Weights of a small GPT-style language model, trained from scratch on English Wikipedia: 5 heads of 128 (1 for keys and values), a variant of Adam for these matrices.
MLP neurons of a small language model. Each row is named by its layer, matrix (gate and up: input weights) and neuron, and shows model dimensions 32-95. Each number is 128 + 32 x the weight over its row's rms, rounded and kept within 0 to 255. A neuron's up and down rows have the sign that makes its largest values positive.
After each neuron's rows, "fires after" lists the tokens most often just before its 100 highest values on Wikipedia text that the model never trained on.

L5.gate2035 [ 88 136 133 117 125 145 154 149 101 151  91 118 127 114  97 140 144 127 148 103  92 111 106 130 156 168 122  62 121  94  87 150 134 109 111 174 155 117 126 109 141  70 205 100 127  89 129 113  83 149 132 148 157 158 163  95 124 149 185 132 127 140 100 130]
L5.up2035 [ 91 120 135 149  81  78  91  71 143 126  87 124 112 128 146 124 153 162 139 141 130 157 150 112  94 140 141  65 134 174 126 105 148 143 114  60 115 101  88 132 106 124 160 111 144 164 110 107 127 141 161 128 106 152 129 144 149 126  77  92 108 163  74 111]
fires after: " ", "1", "0"

L7.gate454 [117 160 145 152 125 181  76 167 162 107  83 219 110 196  84 124 167  86  95 147 159  57 146 205 165 144  82 125  58 156  95 127 137 126  49 122 155 110  49  95 148 134 121  94 168 196 133 119 148 158 125  80 120 123 105  94  97 135  91  73 144 133 124  93]
L7.up454 [108 185 105 128 139 167 109 132 153 149 125 144  82 165 114 126 133 151  78 167 136 111 163 124 144 102 176 149 119 155 125  55 114 125  93 121 138 104  78 116 132 137 108 124 131 144 139 133 114 107 120 121  84 113 114 115  98 159  20 152 117 103 106 102]
fires after: " |", " (", "1", ";", " ", "5"

L7.gate45 [117 153 146 118 112 183 118 132 105 182  83 128 125  65 128 130 118 105  86 208 130 125 160 176 196 175 162 145 109 153 148 172 131  99 116 182 108 125 126 120 134 133  94 133  92 160 129 172  73 165 118  65 118 145 112  84 117 135 124 113 169 153 135 110]
L7.up45 [157 110 116 179 134 111 123 136 148 102 135 188 129 150 130 114 107 102 115 158 129 144 114  50 116  96 149 165 140 159 106  68 143 138 107 121 131 141 156 183 205 120  79  90  52 146 107 152 135 148 115 145 145 159 126 159 134 172 104 159 100 132 110 172]
fires after: "1", "0", "9", "2", "8", "6"

L5.gate646 [130 136 132 138 148 134 128 187 168  81 119 161 100 111 157 146 178 124 168 165 135 115 142 160 182 140 150 130 141 150 117  63 156 170 126 124 129  91 131 104  89 109 137  60 133 115 125 119 112 106 194  98 118  59 168  84 128 234 100 112 127  75 112  98]
L5.up646 [140 129  97  92 126 134 101 116 112 200 106 150 136 128 155 140 168  84 107 114  87  85  73 132 113 120  90 148 156 131  80 108  73  78 150 105 182 161 131 155 177 119 115 145 105 124 118 109 103 111 132 120 174 169 138 178  95 118 144 156 169 114 160 122]
fires after: "0", "\n", "9", " "

L5.gate1341 [120 135 184  99 126 152 200 129 149 156 131 117 114 109 142  95 146 105 191 177 129 110  82 121 100  89 139 100 120 110 102 146 101 114 109  78  88 114  83 129 115  90 115 160 168 106 179 108  78 110  93 102  98 138 120 126 129 106 122 125 129 117 126  88]
L5.up1341 [134 152 138 144  98 119  78 171 129 146 120 122 131 140 152 140  61  85  94 116  95 141 138  97 141 160 124 182 101 164  95 100 148 146  87  98 173 168 205 131 128 123 180 131  91 164 139 102 199 142 122 107 115 202 137 117 153 167  91 124 104 137 129 158]
fires after: "3", "4", "1", ",", "2"

L5.gate1919 [121 135 124 196 118 178 109 107 161 145 157 137 110 120 116 191 149 150 154 103 144 120 133 108 139 194 109 129  81 138  83 125 119 122 138 126 114 178 136  97 103 167 126 153  93 163 129 112 124 179  96 106  98 124 171 108 105 139 141  92 131 204 147 114]
L5.up1919 [145 140 132  69 196 107 110 146 181 127 113 180 113 162 163  67  94 139 143 112 154  69 147 118 157 106 134 112 108 100 141  98 170 141 142 132  94  81 159  96 117 202 143  97 193 175  37 119  46  98 144 108 139 124  77  97  97 127 137 160 131 116 112 107]
fires after: "0", " ", "–", "9", "1"

L5.gate1801 [132 178 117 147 154 184 104 143 115 138  68  57 113 132 135 148 157  68 148  99  61 196 128  80 127 122 136 156 125 151 109 168 147 115 113 125 148 140  67 161 137 127 147 141  52 137  64 112 142 147 216 148 121 177 165 122 114 189 179 158 129 158  94 147]
L5.up1801 [ 74  60 144  75 159  99 100 115 116 105 101 149 153  96 126 142 157 107 127 195 147 172 147 127  72 157 158  82 107 148 132  60  94 109 174 147 116 161 133 141 181 209 146 132 118 144 102 129 136 110 137 119 122 135 132 120 125 196 149 100 144 122  95 131]
fires after: "0", "2", "1", "9", "3", ","

L7.gate962 [121 114 127 126 127 149 174 116 145 186 209 124 137 147 174 132 106  94 117 189  99 130 173  71 137 102 102 126  97 191 123 146 182 124 127 131 124 117 136 134 133  58  85 144 142 128 152 114 105 145 121 107 113 146 149 151 124 111 143 141 170 105 111  93]
L7.up962 [192  82 116 174 113 113 174 109 151 133 134 120 123 144 111 137 121 164 196 108 140 131  83 152 119 146 186 150 103 136 109 127  45 141 107 214 122 120 148 116  96  93  81 150 102 138 178 116 164 168 122 137 194 196 135 119 136 124  94 114 135 130 122 136]
fires after: "0", "1", "9", "2"

L5.gate1789 [176 156 156 167 140 210 120 134 171 120  76 141 138 100  96 119  86 133 124 127  66 139  91 144 126 104 126 138 151 139 124 106 122 129 141 177 112 116 149 132 159 160 141 161  80 127 119  99  84 146 136  54 128 133 121 104 145 164 129 155  98 121 154 136]
L5.up1789 [ 99 151 119 162 148 137  84 114 169 152  88 139 142  91  61 130 154 139 189 144 193 156 142 161 169 124  59  88 106 116 119 121 154 151 134 143 119  77 108 110 145 137 147  94 105 178  98 141  90 187 110 145 103 106 134  90 126 141 121 165 197 104 134 102]
fires after: "9", "0", "5", "6"

L7.gate1355 [141 185 116 160 125 114  88 105 160 114 163 160 124 116 160 138  84 102 106 139 125  88 180 136 166 159 140  44  65 153 155 139 142 139 122 118 163 157  50 133 155 178 151 117 123 166 165  91  94 203 135 130 117  86 140 120  76 146  78 115 107 163 115 129]
L7.up1355 [109 162 139 114 121 180 107 158  99 152 123 173 139 106 172 133 117 121  80 114 138 124 149 140 142 140 181 163 123 118 169 113 147 114 158 130 149 160 109 127 159 211 140 153  70 161 138 107 148 166 145  78 140 119  77 138 128 104 114 129  93 162 113  81]
fires after: " ", "0", "==", "9", " his"

L5.gate380 [ 67 110 115  74 182 109 199 172 136 132 117 150 147  84  99 130 122  77 123 167 119 130 180 128 113 124 171 200 143 117 116 104  95  98  75  89 196 158 116 163 105 129  88 136 124  76 150 125 156 150 159  78  99 201  66 116 212  64 156 117  64 108  90 134]
L5.up380 [189 133 133 119 121 176 143 180 127 122 151 117 197  69 121 135  69 181 135 132 127 100 140 126 139 198 143 142 139 140 123  93 152 144  34 101 136 135 121 151 108 133 112 161 138 163  88 137 143 186 107 116 185 142 160 113  61 114 100 137 182 192 184 103]
fires after: " ", "2", "1", "3", ","

L5.gate935 [177  50 153 181 113  67 167 167  81 142 101  81  86 192  89 109 109  85 147 149 151 118 108 174 110 155 150 124  76  96 169 130 108 145 122  95 134  70  94  81 102 104 149 119 127 142 159  99 138 133  99 149 119 138 141  37 146 119 102 156 121 142 113 150]
L5.up935 [ 97  75 161  82 147 138 113 169  58 147  88 127 140 165 126 144 112  67 114 114 139 150 105 133 147 102 132 205 115 187 212  60  78 112  91 115 163 172 162 131  86 149  93 125 156 124 161 125 133 152 165 177 140 151 131 114 162 107  80 130 137 137 127 181]
fires after: "1", "0", "\n", "9", "3", " "

L5.gate1085 [134 157 134 158 173 178  94 168 131 131  91 107 142  79 167 114 154 125  92 191 105 144 169 184 118 161 136 137 112 116 152  73 170 186 131 132 143 120 126 150 141 147 152 108 153 160 149  75 123 164 139  76 105 151 114 108 187 168 116 170 137 101 190 153]
L5.up1085 [ 46 156  94 151 141 130 172 153  99 151 147 214 154  79 103 132 133 164 156 151 104 155  96 115 134  94  66 129 147  97  58  77 132 149 110 151 143 108 131 142 126  93 139 141 114 135 130 129 138 128 128  90 147 136 148 108 124 106 109 172 141 179 173 109]
fires after: "0", "9", "2"

L7.gate1454 [154 136 124 113  58 153 141 130  78 188 126  95 162 106 108 121 121 118 207 120 133 137 130 152 131 149 104 129 122 124 165 111  97 131 170 145 105  99 149 154 165 118 140  89 135 187 147  88  38 144 161 143 128 109 134 115 109 120  93 151 115 167 148 133]
L7.up1454 [128 144  88 120 113 117 167 128 134 120 120 221 100  64  71 133 100 114 170 130 101 146 115 136 107 163  90 113 179 120 139 150  91 163 100 106 142 136 129 112 117 100 104  96 107 173  70 133 115 163 131 102 164 106 133  80 130  78  86 141 165 189 110 182]
fires after: "0", "2", "4", " ", "G"

L5.gate1755 [125 145 167 203  77 195 130 119 139 143 110 183 132 150  70 159 114 127 151 152  97 127 112 196 108 123 119 104 156 154 101 103 122 129 127 137 131  96  99 108 134 110 170  82 138 104 155  90 177 137 163 123 145 139 138 127 147 152 146  65 129  89 136  52]
L5.up1755 [122 132  99 101 101 111  93  97 149 177 110 127 138 195 140  99 144 101 133  52  39 145 166 146 170 137 111 149 166 152 141 104 119 178 127 152 108 106 178 110 135 182 115  97 153 175 173  72 151 143  87  68 131 113 106 158 143 114 127 135 157 133 143  95]
fires after: "0", "9", "1", "2"

L5.gate767 [106 144 128 103 126 144 162 104 160 186 122 128 139 120  57 167 172 130 148  98 146 146 109 120 131 172  83 145 105 122 158 103 121  71 113 135 133 114 147 123 156 137 157 125  79 112 132 109  73 138 108 143 131  39 228 167  81 168  95  98 154 210 127  98]
L5.up767 [150  82 156 160  68 131 101 187 135 138 159 119 115 127 138 105 159 129 124 141 147  86 115 131 136 162 123 146 102 143 133 125 124 104 164 158 172 137 150 105 102 171 118  92 138 122 108 177 178  97 168 158 136 120 127 132 114 148 130 176  96 156 125 129]
fires after: "9", "1", "0", ".", "–"

L5.gate639 [157 133 147 126 110 159 150 109 127 172 175  77 159 104  92 136 106 125 170  80 107 175 119 134 123  96 108  92  91 127 123 167 169 105  58 151 146 133 115  78 132 170 138 116 108 158 182 124  93 179 100 103 146 173  96  88  81 189 154 107 132 173 127  85]
L5.up639 [101 110 117 142  64 117 138 130 144 122  92 115 131 103  96 184 144 165 113 103 115 112 134 112 121 109 120 139 109 203 151 152 112 154  77  50  93 122 138  98  79 141 127 118 141 169 115 113 159 115 139 126 120  86 177  92 132 139  82  91 129 114 109 101]
fires after: "1", "2", "0"

L5.gate1728 [158 212 125 137 113 152 145 115 130 134 104  67 128 109 120 144 128 135 109 124 135 153 172 130 173 122  31 105 133 147 113 113 142 138  79 106 164 106 179 121 108 138 183  45 135 134 145 102 163 133 146 113 195 160 169 107 151 195 113 130 117 153 168 160]
L5.up1728 [ 52 173 160  95 100 104 127  91 191 165  87 117 138 105 140  84 136 146 133 102 101 120  97  98 102 149  95 182 107 118 124  94 133 176 170 139 110 115 212 104 154 116 146  89  90 143 158 153 152 119 148 159 105 142 119 113  81 144 107 123 120 204  99 129]
fires after: "1", "\n", "2", " ", "3"

L5.gate277 [ 64 146 202 177  76 138 106 139 136 179 108 107 115  44 135 103 147  78 117 111 100  58  60  94 166 149 155 126 115 116 143 124 225 149 190 127 112 127 137  79 214 116 121 131 127  99 122  83 102 118 132  97  97  47 170 145 130 202 122 121 162 161 169 105]
L5.up277 [131 129 131 131 158 127 210 130 166 189 105  94 135 145 160  94 153 162 132 107 153 128 135 110 141 122 136 128 163 104 154 141 138 154  79 113 125  57 186 188  64 141  51  90 172 142 153 128 113 132  68 134 186 158 107 133 134  86 123 131 118 149 151  88]
fires after: "0", "9", "1", "2"

L5.gate233 [111 169 132 111 110 160 127 139 145 195 100 114 131 158 145  90 149 152 119 118 159  99 137 213 165 139 100 139  92 148 114 121 120 123 137 148 149  68 103 137 146  86 134 109  90 111 202 148 119 138 102 138 139 177 114  34 152 181 153 142 115 137 109 102]
L5.up233 [108  71 136  57  99 111 153 140 119 130 135 180 127 117 126 108 144 149 172  92 130 123 113 157  90 198  86  85 128 100 154 157 113 144  75  72 140  96 123 140 113  61 150 117 134 136 131 123  87 128 104 175 103 159 121  90 216 149 142 131 151 146  97 122]
fires after: "\n", ".", "1", "==", " in"

L5.gate81 [147 176 114 182 131 148 167 116 126  99 117  89 150 127 156 103  95 152 120 109  54 136 126  88 138 127 179 118 159 117  97 166  87 138 118 147 152  90  93 115 136 177 163  97 202 175 128 149 130 165 164 165 132 150 167 138 153 136 134 127 133 155 134 138]
L5.up81 [108 175 144 129 138  93 175 119 110 119  98  97 156 166 119 134 176 133 137 123 102 142 125 120  97 170 169  56 126 150 186 121 176 118 107  46 141 122 114 113  70 115 130 187 141 120 137  83  90  84 141 165 121 121 145 117 141 124 156 113 144 153  76 149]
fires after: "0", "5", "4", "1", "8", "2"